Weights of a small GPT-style language model, trained from scratch on English Wikipedia.
Architecture: LayerNorm before each block, learned positions, biases, untied embeddings.
MLP neurons of a small language model. Each row is named by its layer, matrix (up: input weights) and neuron, and shows model dimensions 128-255. Each number is 128 + 24 x the weight over its row's rms, rounded and kept within 0 to 255. Numbers have three digits each.
A block is one neuron, or neurons of one layer that tend to fire together. After each block is what it responds to, as a language model described it from the Wikipedia text at the highest values.

L5.up14:180130133116174164131118096087111127115135140086107125112111138211086112133102151107165133131114107138143130122154151119117124168096110129171124093162129097145130151158092131151118146166155119120109132107128155144120118142098119147135141098116069116114128137190171110108139142128150140106137145093122164107133123130142141075124143098076153146136126124166139156155127152154138138137126
L5.up319:149141138141094121160119127122143146128146095112087117144110168167135101148118112106110127117134122113147110114156123139126083088101164100108129110136143133122131122114109118134146147215068143148165135144129128133157165142135136107149137144116143156132152191160107156129102060084132125142118090127115143105171103154151091096152124140125099093126094153154154123121114159124144149101146
L5.up327:132134166151138183147122102111111144146127139113107134142102123131115131108104167160130106155132157150100107114138115150113116114146122138120121159151164138105098113167142134096093119169116123123150117099140115093100104091091142159119109101091151134108133158151152156128126106083161120139131125141117132108182139117184127107115154112148185167112166104134111173108124125160130133106155
L5.up583:171167135131153125136112119109145186125120130105117128128127129091135132157134133136148129112155183148111071141093135097121100104162110150165121122129159087124141110134136141110151162159109115159126123117145118148124113096119121104156075127134132144130166138117121111123099162116112137131166104127139122150157122160141098120076109125142168126123147135181124141108134147112069106116179
L5.up751:143140132156162126161126102094120140150110067120081093101114138164078114124103133124123102161117144112135165138133141126140113158142094167118140150125126092122153116108138115093127123179129114133170164100094172104154092150130100140124087179127139118099143135112185133100148137123123121139170089126109100175091157146135117109119147111145141129144152159137165147141124147138122119131113
L5.up1093:154154087128129170132116111121111167146103102119094122126086123153099108142099094124141088132137142155119098167109116125132079152154115157135148117123127121179130125158128092146127128131125128111125170147105143155082128133141170129108095110121108115154149145127134120097179146090132133120131155156101112141102140167206141139123118117063135109144102133158158090145156151110121140110093
L5.up1437:128127126115106110124129122068099147112076136105125111114076145143120096151127104141128146136142119145157106141115139152165110144085129146145135167084118137127142116127100172122126111182132131081139117157122141134102127115108138148110125129159148112124136146171151152125119063125142160084132138136130128158108113125190126164114091125126141133129175124110129109100143146199132139132124
L5.up1517:215157146115142116117081116102071138124105143140102116116101168135148137105122176145111119134127160144102151088117141124134072122056176111165126133122135114121051108092106113145090089151133158202134140115149125120127132105111103136077130117086155126108117143136189120172139175165099131090105110135123086110143136137241162143092158150126115130130118134158102139183140142124154142122117
Subordinate clause boundaries. Commas closing a fronted Although/While/When/If clause, plus connectives like by, when, before, after attaching an agent or time phrase after a verb.

L7.up462:142160146169128140108124105111098132161135175150086141115125132159151122060118111100146143125124140160121159129136088114115106137132127102134099168159140117112131120106100099127136109119132151168122175109164119123121132129123172137115109089152169110131114146164077134166142133148097167151129079109184141136144137128094121158116153107132166128107146120102103092111140094104160173141129
L7.up648:130111117135085156107128084076123174114122168126100115162138134137103116099154119122153175151146113126102110097132112081126098135110132070151112159142135172101143112120100120125146156078128084091135107097134147104183123138143126104168146069167150119156081126134098144087107163218123150156145129125103142119137093134126120142182109131169193141130165130126163079129108136131121129130153
L7.up650:075093115114140141123159113132137149109108113106152129115151084161116125125096135125095152127150134163134141120102090109149104151082162107151142139155154120163093161138119171161117119148130137136129111137166080134117149133122173136132131134144171126137145110104125185110178164131178197087170153095070126139115123161077130120106084148133179120091099127171125168131142108158127159121150
L7.up773:107120140192134151149134143099113138119141136112140124168117112142069128106112160157158160140188118159130083137095100120136120137118143128128123160077165155112146140126167124105130128133137116117138126105118108158133125079135163127089105144139163124123124084167122135090109110098101165087098126104176094164115109112125120105117087124148163138100103134132116131138118137110116123124174
L7.up1070:082086128141136143165102120081068150157143124086141121104132132130123129111164143096114132145165160171153122155148091107145110127100124128152094177122113131165139117071131141073098109091141078140121109106102131168131117080176177167124117126075151153167103107130131134108134110109155156131117142151083173114117112122121123087090100124131131088113070136163163131112113097134156115124170
L7.up1150:141081132130128142113131106131096154109149169132133098133163140189129151111093162127112148140102118167148081157136139109115118130117136111145131168121113118106150126127120108080150131132116099149097147111143120137130143128134144135110083102184165117112098129132112162118103153138147158098116076106148121139141140105119115147130123143098175149077108168128117087117124107123164130123120
L7.up1201:133120110148136120107090145090107108115136123092148122120110116158112132151151135156099133159124114141083108118130082112105092110134096078142113123169100097104146157130147135066108104108136082106132131110121117168098108116128148136136075098111145145146131113165112132146113147109131138174150123144125130089160110130131094136108132139103134126110149148095102100095109151132083144121117
L7.up1424:144077149155143130107098071107082121135157159172115142130126151147104124114141123115109111158123101116093113150136158160103097124100151131136095171127132169150138127168145092053138137144110142151127165159141096150172122160135101129102148102152153097098099149140137094145127158151120142129139111108079133108166123150065095107143130116111176067103122119141146143122090133130101127152119
Infinitive marker to. The word to introducing an infinitive verb after verbs like tried, hoped, able, failed, allowed, or first ... to; sometimes modals would/could.

L4.up1097:099126098139103132096124139117098081122122117114110137138144122124140133097106126120096193139095116143141185119151163132156109103139138131164158115140108094086108112131143137147145116115130131139142131178137171125075172109164127123126115149113133107144139091089116168052146121121148105200103147134148138103139121133170157154101119169104123135128166144111098134152128134116111118162103
Mid-word name fragments. Word-piece tokens in the middle of a split word, mostly place and personal names in lists and tables, such as Boy-ert-own, H-ert-fordshire, Portst-ew-art, plus adverb endings like norther-ly and open-ly.

L7.up4:118107105099156098133127091123160134128072176118122153121117126157145121123108156110135098147153148114184112130156159140088124131126099147181159120113159125111135121159125118090121139140170141112136145109145120109132129115114117141096099118141141207137110159109149126122093107131143112110107127138121098132111116152104112121102099119144101192130139146147125154104135133134122137102124
L7.up86:088159109120128120122106081108119153118130138151128125121134115093122139127083169154146078180123110181108125123111129152121139155113125089150157120115105152113108127125189160104125159101086158125077119137131106096136095097141101124077111117128171165141140113123117107142097077104102148118141103123135103097118117118127156100153136104150116166137190118112175135126129112142134159115142
L7.up122:110112130125164147128102076091110138105109165117130143092106117145116094184122116083129094120154143116121087085154130178088076120117139135176180140094158133140146157142138117095110118100152125072143154123167136160144122106138151119111103082142132121181093105139106155149121142129102185089126115146132136123111121153110151120109110121142137134135185132151114099134175160117130162103169
L7.up142:112144135124161157149109119110123160114081127153074133077117185138146087159174091097088107090163136103142085144149095145113105163126107080144113153127091080091137114104115123071133116139117175122165108110142155145145101135156127123139103142144125119143091111142151095119104105126107107146119126130138151113119160116135139095092157074150137165127133184137124133131130161152109141120145
L7.up307:121147145096128127146090075072096099143107149135119145125144119155124149110170111145132130142097122116103116129108119127140081124086123111090138175139127103108154118128139168105092100133137076143121147148150098088127092118128107128135139102109159067121129104149134108103098139093121109097121155170150100108165093156116158141096078135148173172108146129110128120147071164145111160133112
L7.up674:137123127146171161134103120135136114168140115089172120125149135119141140129114127128151100148120158119141146131114126140107136146108116135113129134135099098129158108122125146058116137147121130131114082124080092104152096196126117124147128112111151136146133089141100079145126160125117122120126107123123101107131142148121133135114144103148110150135107110136151121155146098126116132067121
L7.up844:094120134143115113187121155132101153131115140115143110122134112128140095153151117124121105143120157155124127095151140155140085113114128170103151142130157182129140162154133140109142090153115089106125148124144132117149154086107107093124105132117149110155114159123126148169160116117112138147116121088162128123110130116166121147156143135152099148112121135117151119135095188105134137113139
L7.up930:125158147158101142117124107155103135144148148129105127104132097136123143152143192121120119160134139130174121130160115149118096119059159138122130147143151180124150088139135122117162086139131088145137117134139103164112124141113135123120130123100136097150119117168127133169120139082113140178112128158137155096133142129119139120101117098111125124130138128120139090150132165111108145112136
Comma ending clauses. Commas, often fused to a word ending, that close an opening or subordinate clause before the main clause or continuation, e.g. "pandemic," "Overall," "year,".

L7.up479:127068083125116114137127133147117106154151089139099119159108126158108166121099152121131137140125156136161135135106123150119125139151110112152151125090171097167132149115151093133108166136163107126108165156120140107128172122159121126122146137130123143139113148166141176096130124161142098127154123116127131141123097161145100125146119157178171133081126154112099123125115131134109105131095
L7.up684:115128105207136090118120141196134121090123118124156083112154126124119100093118114063145126134133122134129149121149188176100118130139138138099139101122133156121077111138156147141146120117078158143110146126155132109140136151180071103137113129112124166146105089152126165093101107112123119176168124156113125126141122116135169153094133127108093151119124142147056158123132106156117115102117
L7.up910:141126120167133090084156089134127143122107108116142145126111083129129177094130147117149183122112132124131143127123164113164157098135128116102099110113139110152124154099126143098115134113141153137158162166154135147118157126127093159183119163101087131106126135146144128157126160140141138129147099163127154136120115170117122187094097146158153095144138135171102144095141119102111085158094
L7.up1003:109123123155139126097095095134112115140115119118130122171121120113110153122108154098147153107111110084130119101124114181115112125122103132128149153150135140154143084102153077145133128117153108125138174115157144125076148073099135111139118148122120162136148140163125128140118108117099120091098103144140128141124085159155150132159160151134155109116187138158108104150131109105092123108098
L7.up1237:144131156092097144131104064148119102121137127176063135134147130105121152176141125102119131122150105115142149137123137155122112118152141113110153182080153147119143116146108134105092188157184182134135124132142190182120124122123144136121120158142118129132123133180132140078135161107134131129136095135152130122129099137124117112136138158103188135115153125138150139156116174117139089128103
L7.up1251:103107120157143146115112130139085141138121083089134136167092116088100152140115122113093125144146145164107104132112131152124109160148151199087127130134130113154109091105144132151135113146135156162107108106112172132123134128109144106104139154120122155118123128164154129133123138097122118154141124101093153145126125122108085159142092133135133144129140144134138141091116105131103108175133
L7.up1259:070118127113142147119113129144138185114160116143099113172089096150143091153146149125107129138110111126120095165171152172129143119132141104173153125141139172133088144114112086175148134126164122109162174158160163117096120077080152142148096132069139164079133128163147095104136118126146096097158146102093142152098168130115125137137113140117132127149133130100150137133143158145124121115113
L7.up1501:120094137121117104090132132115123089139088170110118093164133142104136160172104167123123124118151127145122139121110150113146170164161144112166121117117148103104113117127091118080169134131144132136077104145151148093127120140154093120168091137145119088125151067112140125098147145125130079057149131100125126145092140142104141104123160145125153118151153168120088125132151121167124090152170
Words inside proper titles. Function words, mostly "of", in the middle of multi-word proper names and titles, such as Agency for the Prevention of, The Death of Marat, and Who Are the Girls.

L4.up672:109123148111119090125122100145112133119144140126140134101132130110148116143124092130036134166117137161127119138249157138113102120162108156167128125127146097148149113125118136112094109154141138118143143144153122107129177129153125071131131160108137127125141091141117064112177127141152136098150081115141116166108139122115114111133122114108106141152148118122131150128102140139111132106118
Institutional nouns and word fragments. Mainly institutional nouns starting a unit name in lists, such as Faculty, School, Team, Management; also scattered mid-word pieces like ind, pr, ov.

L7.up277:174105124148136116114081130149115090141092126111143115122123156092124145105116128127121110124157102160118107145160143149109080114136138159111137105157215135146123102132166102122110097127120120168138139160183202153129088127118068085067161109139142154156145114132131139144149130139145139145130107124166142111088119122115150140149153102106136146099132128177122141103157128115109141144158
L7.up320:124095113127150160128123098129127144100158125130160139130104156121144129110126090152100125119203092111107122155113099154089148115103081173088102158126129144200128162139127114166135117150150146085099146128143169147157119105103160116141090119120139137096123148094127133158128122167137150110114111140116126147148138105052099127176108164142136134094127147180130137165091154108103162143115
L7.up395:110104126138138133101188137096110130107145119124138146141171133131113130130106109096104151120126097158110110111170075173089124096120141137073129118129100163155127146101158101144156143121164097076110126149163179130095087096093109119111141134127158150102131137112146128121085137130152109094140114135145164123118116116132138127132125160114122109120164130144160108133128122150080138109102
L7.up399:060097135110159118158125115138166125121191106161087132114143128091098159129087140138136128148138164166125119169113100144151164128133106100139128111118164071157169143168138105153095170135136075174123128130144115097134123099085156120101128131125098142132101156158105090127095100126153137154142147140106152112082131157110108146148117126131134123106139146144136167131186120128064135147132
L7.up539:178113137133121121111148109142159133127135149094136128147116126124124106097132115128094130093107133131121109134145145131132097158121120129101130122076124156193199093124167125155138125119170132115119174122150134130076174119125113093123106116126194115091185148124147146118129154121115107113183092116145110177175127106138103132128146152115158127144102149148115147145097123145128127191134
L7.up1253:092131130124111133130107137076100096123118137095154128121110103151133151134100082105177151145126119159135123135137134147098173139128134172163126117135140168172109112151142142157139150108146124132088101122128143132146105101156133149125071075161110127097100167177216136107121133147112126100142095140142132152135102145118068170103185119126125169107118127106150124151127134150158099165109
L7.up1290:143098144168107112118157143106135140119151103132115152158131146135119135134078155136082174129105148143098131134147111127125121117160129103093112134141135139166130121126108082120114115118147125132129117111157161131081145120085111165127114156131134119090106133110160155133127122129122135107151107170131134146101094114124136180189126106157131108064164143151075136142147125087089128166094
L7.up1457:131137092128124131134131117154124078150132155091170109119112164103114134116141121130115093097119129144101125157153137106130106122202119122128126162125186151141095131151112102152130118133119124130125147159164160129126136092129095157126138115127109133112120102144088149159104125130113141151111100180139144130139134103106150130150157127135142146126187166128106136140139119148171147119140
Inside multi-token proper names. Word-final pieces and middle words of multi-part proper names, such as Swim-ming Championships, International Film Festival, Muntean-u, Banjo-Too-ie.

L5.up91:121137093142103132081152151121164102121141121124129132126137116114118136151129137124114158153141102141123083147148171178086137143113084132122089142104149164140115119103142111127118067150127138151124145142169130112091106096151100112111144136160160153097174138148121136145137194135131107165153100126108144090091134117113098156100134159122122132096131105114131135122115155149107149158089
L5.up649:128101134138112151154095131151159133136126159153143148127128126147105124147156128098141134095128159121100106206117078134128114128145163133107127120142134111116150126116151107146126142115095068161104137157167114086120091081134118117086152141132189144141150168133145159125127114158111123157095160141123148136152114143110098160139139134131109094102108105104183103132117146136149127144132
L5.up710:128091099121109130104116183120134124084135139134109095123164168174114085101118127103101085101110123124086094144121133167149157115161138119154147121157111133125155133151128135109109117132172122129079123134191130139096150097092102101139157108142108126150179144123141136175114123120110103144122149133134108110121140096123101133116125137115150150107097133127102115129122087129069123123106
L5.up847:094104117117105080124152143085110138167159159124134079169147139127157132113139102107110137137122116116144113154150140151121104116106123111100125114118119129193163149121136103157103116111136160140119112145106118107184080087113107123105083126162132161106160151104129140142114151114087082120121109116150120180063151139144168122098146145077131115114148099156147107105169122127142162144153
L5.up1009:128125150120134122158144082098093148133136151152123130130100149145127082127097132119098147144148135154150134148174134125068133160113133131120111112169178178161080141137079129159088089104109183088142134144106146141160126148104073124135200098134121124143115117149110135158121109136105144129126116130155121120116133153095100145121118152088119115098098146168145109142146158115165131111114
L5.up1430:138128106099123134120114127132075119141143118144127119155176121106144117159118139144108146115087192120153123099134116113079122140085145149141132120101161138127119123120068088114140125121114160128117123149131113152161141098102082143117111138121132132092129159155102134142121166118164119098117100144132129134138157169149130175134124125141113113092150167103144127177117098156133101129104
L5.up1478:154126145087131145178108124132092149098107141121109146133143156131119113158111124129142131131120151115139105129148119140142155134117144142097161116092127130169121100097186103140126129130134082146135129151123182113130172103092126130120111094110133151138120189149140194075128113096116122137148145134150165106103098090135097140130136117155127167132135152088094130152145143118075104131089
L5.up1526:141104146119102091116146122142099052141099136123129118168127136076135155122116124131127160139124128143108158186133148193149118076135158112133120174103139135133138141130145141142116126127130120133143136160133140128099192089148130106102140111105155133137141123151095132121112142090125096163125131132133173101129097136151123180130156138147183133095124147087172134067097105133104126153120
Surname start after given name. First subword of a surname or final name part after a given name in unpunctuated lists of people, such as Hu, Hor(owitz), Fil(ipescu).

L4.up1226:152124110186135149109100167143134112127117151100136069108127144096140142136158105125099145142095114126119133124100145148159095128092129139132127110138114138109097133111118145130118127156127150141138115125149140142177180139131126140090088149099127124102135120129113120115085153154111156098170158133114146131129114130196146136140146167118077138173140116150132089106181142140123115115151
Predictable phrase completions. Nouns and particles that finish a fixed expression whose word is easy to predict from context, such as took place, in place of, direct hit, continued to, plus frequent standalone in/to/at.

L5.up24:111158133112146094105100105163107095099096131107147116107100113107167137128168161170122145195101160128105126123096147153150126133111136147146112092144135144147100077124141186177111125129152130112152135117125072153124105093117130137143142141138097143121127112115144144145124134098118134188109145146114154111124129130131117148122148126150108129155149129108123102129113136157066138107125
L5.up135:158126133172130137157129141162123161157148126103091079152139144111132104087200140131125139112113152137137128139126115135152139121139116177099074142153119103117151105173112151090122150169089119142171115130147095140133100157097146158143109196130135101108128126148143145139104136134135133115108077087129123163150191132169121086106118103163125131160126132131124131088141119145179113130136
L5.up331:180140095140113114122140173103102120183157135123144111171144073073106183133152112146114184094133156091136125136099115140131096128100101141136124176139133154157145127125165151115128098142106133116127112118158151135175157150125114134139127127113142131155120116135116101066163101170145130132176138123129123186207124163127124153112182155132103132139134144125126121156133122188105117106121
L5.up394:160109114142135136163110107129154119115106137141100131131091112162111102135102177115136154162111117137116156105149131122152079168103135133143109163148132118142135112139147129164141113127148131127095104139128158132119183131120134154126081126107144116111138143157197147092124124141102130137145117081162144169166087151180097155141132098135140146148095128130152140099142104121106116151151
L5.up485:109128129133130156150125172139135091183105154121112118130114130108087150086128162162107129115153092151126142129130119131143145137095141059119111144120153103121136089115111132172100134164124117158163135101160105077122121113120126065155091148125125139087151153118129153119126150163100134117166089126119122165107189137113128107104139121110150117122133166172132178134116138174131117132143
L5.up520:135178111133135119115128130132096105148106130098160098148091152112109118129133101144123124140124138193162138140144132123118111139155131138111128166143131131149161119123137142080179141145152117166130135087127153148107134107148145134113138170136120145101128148145128117118122135110110125117151138139093122135154150159131086117141141120137167147107120124116113140094104165141126087131147
L5.up736:082143081092163110142158095064179092107112149139111117144061151117130131102146105157104159108107119152117088171128159128150129160134143094130088124139130094136057107116112163168137162109153159125113122080116133142113165124129161119108078133151138121150137128144121122142199096133100128114171124131111102123170105124166092101111108107087139140129087163161126126146110125099109097123078
L5.up881:130081109151135146146096119088107117161142140140112088099084159118080084160133139133129097112101148161122136131144106121137107146127094105102093098129161143106092183146105148127125153156145105155139102138135170153159125147117133165154111143086128114132156139145131151135163115159089159099128092087097124154110132092168091136099140139138128115098153168172130097132148121113137164124135
Linking "to" before verbs. Mostly the word "to" after a verb, noun or adjective that needs a follow-up, as in wanted to, trying to, attempt to, forced to; sometimes will, as or into.

L5.up6:130116120131171112139103101125131086132122127149150110141162092174103102128118116076130151136126129127136120120165112120118101111148077133069143109120145125113119070106122116130112097105150126134145133090123133153109145109127138163122150131100144146099129131166128113107108113130151088167101089174135121113131104141145110131152157124132125121076104142105140138116125127134100161102131
L5.up16:145103128173150150138146174072164162095128165126120152147171140136083116139134153064125161124131110097151126127128122098120136148110150155126090128131172100142102156125143121131177088127122124142113132105132157116136127169138124117129088147114116126184145118170109142150082104154115168123180124101108168132154184125142123109102100162160157091128146151157175091104160125109114153165139
L5.up719:128119140125137131157088142128144150089157142124115118118127123150158095148110138094127138125097116124135116136158121136100107133088105150096106107103151172152122145155124107167170147182120146129117111129142093110156122129083126117158097147125102136127130144122149154129132112099111150047125057159135108175164143111145114169120172119119136130150165138166171135106134101136104173122106
L5.up781:125109152143188131173110114124191136110091123155130131135092101119140131147136156150156114093127133153148090124137154129130119136136098115152137154083137121177130135136148092106126183150128125124092127127157104125122092131122111174124091075119128130181117135153132146174094135135153155136137143106125158129131126151113108200136114122152160154140171123173130159107122147138051152136135
L5.up927:133119110153146125145129124148118186156110132143123146135141162167121142144142138149150131130121160101128193115131119138112107121129120132082117137165135065099140119148154130105156101119134116105129121122145118105100128152143108169148160164100143153126129121161134110153114142102151096137111157130078169157179143070157124126129148131117112129117122128125167119139134179113115181129159
L5.up979:143141126118113168124137120109120098119127122145162157156175157144204117101095141078133168135108157081103112093186156139142124159128126149142147097101109090122072128141133132125144096178124147108124138141156143127108135102139087121125068095143116161124150141113170108103080134137141100138159104137124121142196106106086169141117121133078109154137180154167148135135170130126101154124124
L5.up1083:118170153119147131115171110088137104095128164107167149078138123155166086112168107138125114130139113088118147133143146161111132191141103114095114151130153168160126147158095118148143148161172134123132109167177130127171143123150067159150120133147120120146147147077113135138114137167128113084111074133135109115127166108137124112112132133111124139125134131111165120127177157137067129135114
L5.up1376:149132149113162114093139071106151104123126134091178123141115093114140130138113099054115187105110133151119184122165138173111114053124075176074100107133145131148121126130153119110132086140130123125139111109154119132115112107130118111124104081056132141113142138148158115102099126111116137118120071175152111144115140150132113135126128099094114091124123145131146128123127163128132156113137
Comma after word ending. Commas fused to the last piece of a multi-token word ending a clause, as in "process," "existence," "Birmingham," "members," often followed by and/which/including.

L5.up30:099110130113152113181130141099163139114126093136103130153145124109136129160133134106152175116061156109100121131112087127076137113145138120057147131143115092162138103106149120134152129114141103112119138160170164136104148096135111143122175137113131109123175140140102140120122158114120139157129138168156123165107076089146095115156110145179148121050127138071160147130132106138118123139115
L5.up81:086142128119159117113134100124137112105171177113121174121124140131125178110148129115134135137088140138066116122139137114160116154127117146134122097083135099138150157145128090120097094129135119175125122156149108098115124123100142075142136164141139106143078137132139124115128130139147099130111135143094124131091123129143094175089103140136157173085116175116100155131123107105100166156160
L5.up188:113105136120126155150114124134173158178133130130158150104146187109171118147168100106161128119105121094129125137140126121076185171144094113060163130112146126142110136135127119118108141143119114161146103169131121120180138125132111138111120069106107178128120196102154092097101140134126110142114134146094122142096157110108136146106142142116120172077157103115124117129092132126082137139097
L5.up473:132106081149162117141112162172100139139147109129103158162101160152091118132120127083101110128109100123152136135085100098086156132163130152090183153124138126139104150149120118077152144149150146164169182124096167130129159121140113094140122128124087132114170109166142172122173119125099090120146137121112110173165137076102116125136154144150129116122131142138115140129116138150104110136099
L5.up622:104120156138122142178085123173176154113116117175112129130156168114107140120135133100162113115109134126128124114114126104102138126128125133097117144091156085121119117153144127131076147144154111147147142097140117120127142131112093151132138098079200169117111156180131173114174138070141129107154121178125116187136145126141142133137110154159070133104103122118141114114162115131101106144122
L5.up1073:146118150104111105121107112126144116111078071164181126135127135122131160138121118106122112130071138147102101107137148183055086131109116155078096135108146162131125129145150112171131125150152141145126138091111143152142133063106089120118102111117156131145100145162142093074149120117148092136116114142119099112129098119139112137151146129150147147070119141145118118156149102083075107122136
L5.up1237:100123152183152110193154121121134159125100158115154161109129134210092134126114127066167147139090145106086154135102133138158137137125149112117154158094142130143114132131139128132134108082059126145166114125131152171138121132132124077116144129100151126125166123161149151171120127096101132118120118117091097158120122132091121126139113141136123108094103130126148106123121118148143111117144
L5.up1444:097139111126184142119136114082152104154097155132124133138115127044139180102141128111097158124090100142119129114124107145140130142132135133157119120124065129104122077129107151133133167156116148104111132113129130150130142111101115135149098068134122133110127132153166148103122131146135124133131098122136104133173098138139138118137151116160141149093128122097158110153073114159081102147107
Organization name components. Fires on words inside multi-word proper names of organizations, programs and journals, such as Group, Management, Program, or "of" in Journal of, with weaker scattered hits elsewhere.

L4.up238:102120133096140094163085133172135131107149111134118140090151134154126168141141092115136133141124116136120139107155097129144109143107095158130121102124134116125117133164126134120168127171156107107082142157111074117091126134090116127131102133137122148156182103115135111097119125107123131109108130129149119109111131115123172128126124056112151123132154138161146140124156142117134169098185
Clause-ending punctuation. Word-final pieces fused with a comma, colon or semicolon that close a phrase mid-sentence in expository prose, e.g. "s,", "ation:", "ies,", ";".

L4.up882:151124122094178168128115094127150117081108148134142091122123126148164167184114107124150125137138130135139129155101114108129125104126118132144133119084167137146155127127131117135113149130130100116150162158166107143146136110156168141141144114139167164173099163087136114150119112100101133140129084143125138137150172129133114170118115128155140147155165114097121117121160157147147180150142
Comma after phrase-final word. Commas ending an introductory or list phrase, often glued to a word ending: dates like In July 2013, places like Vienna, or list items like dairy,.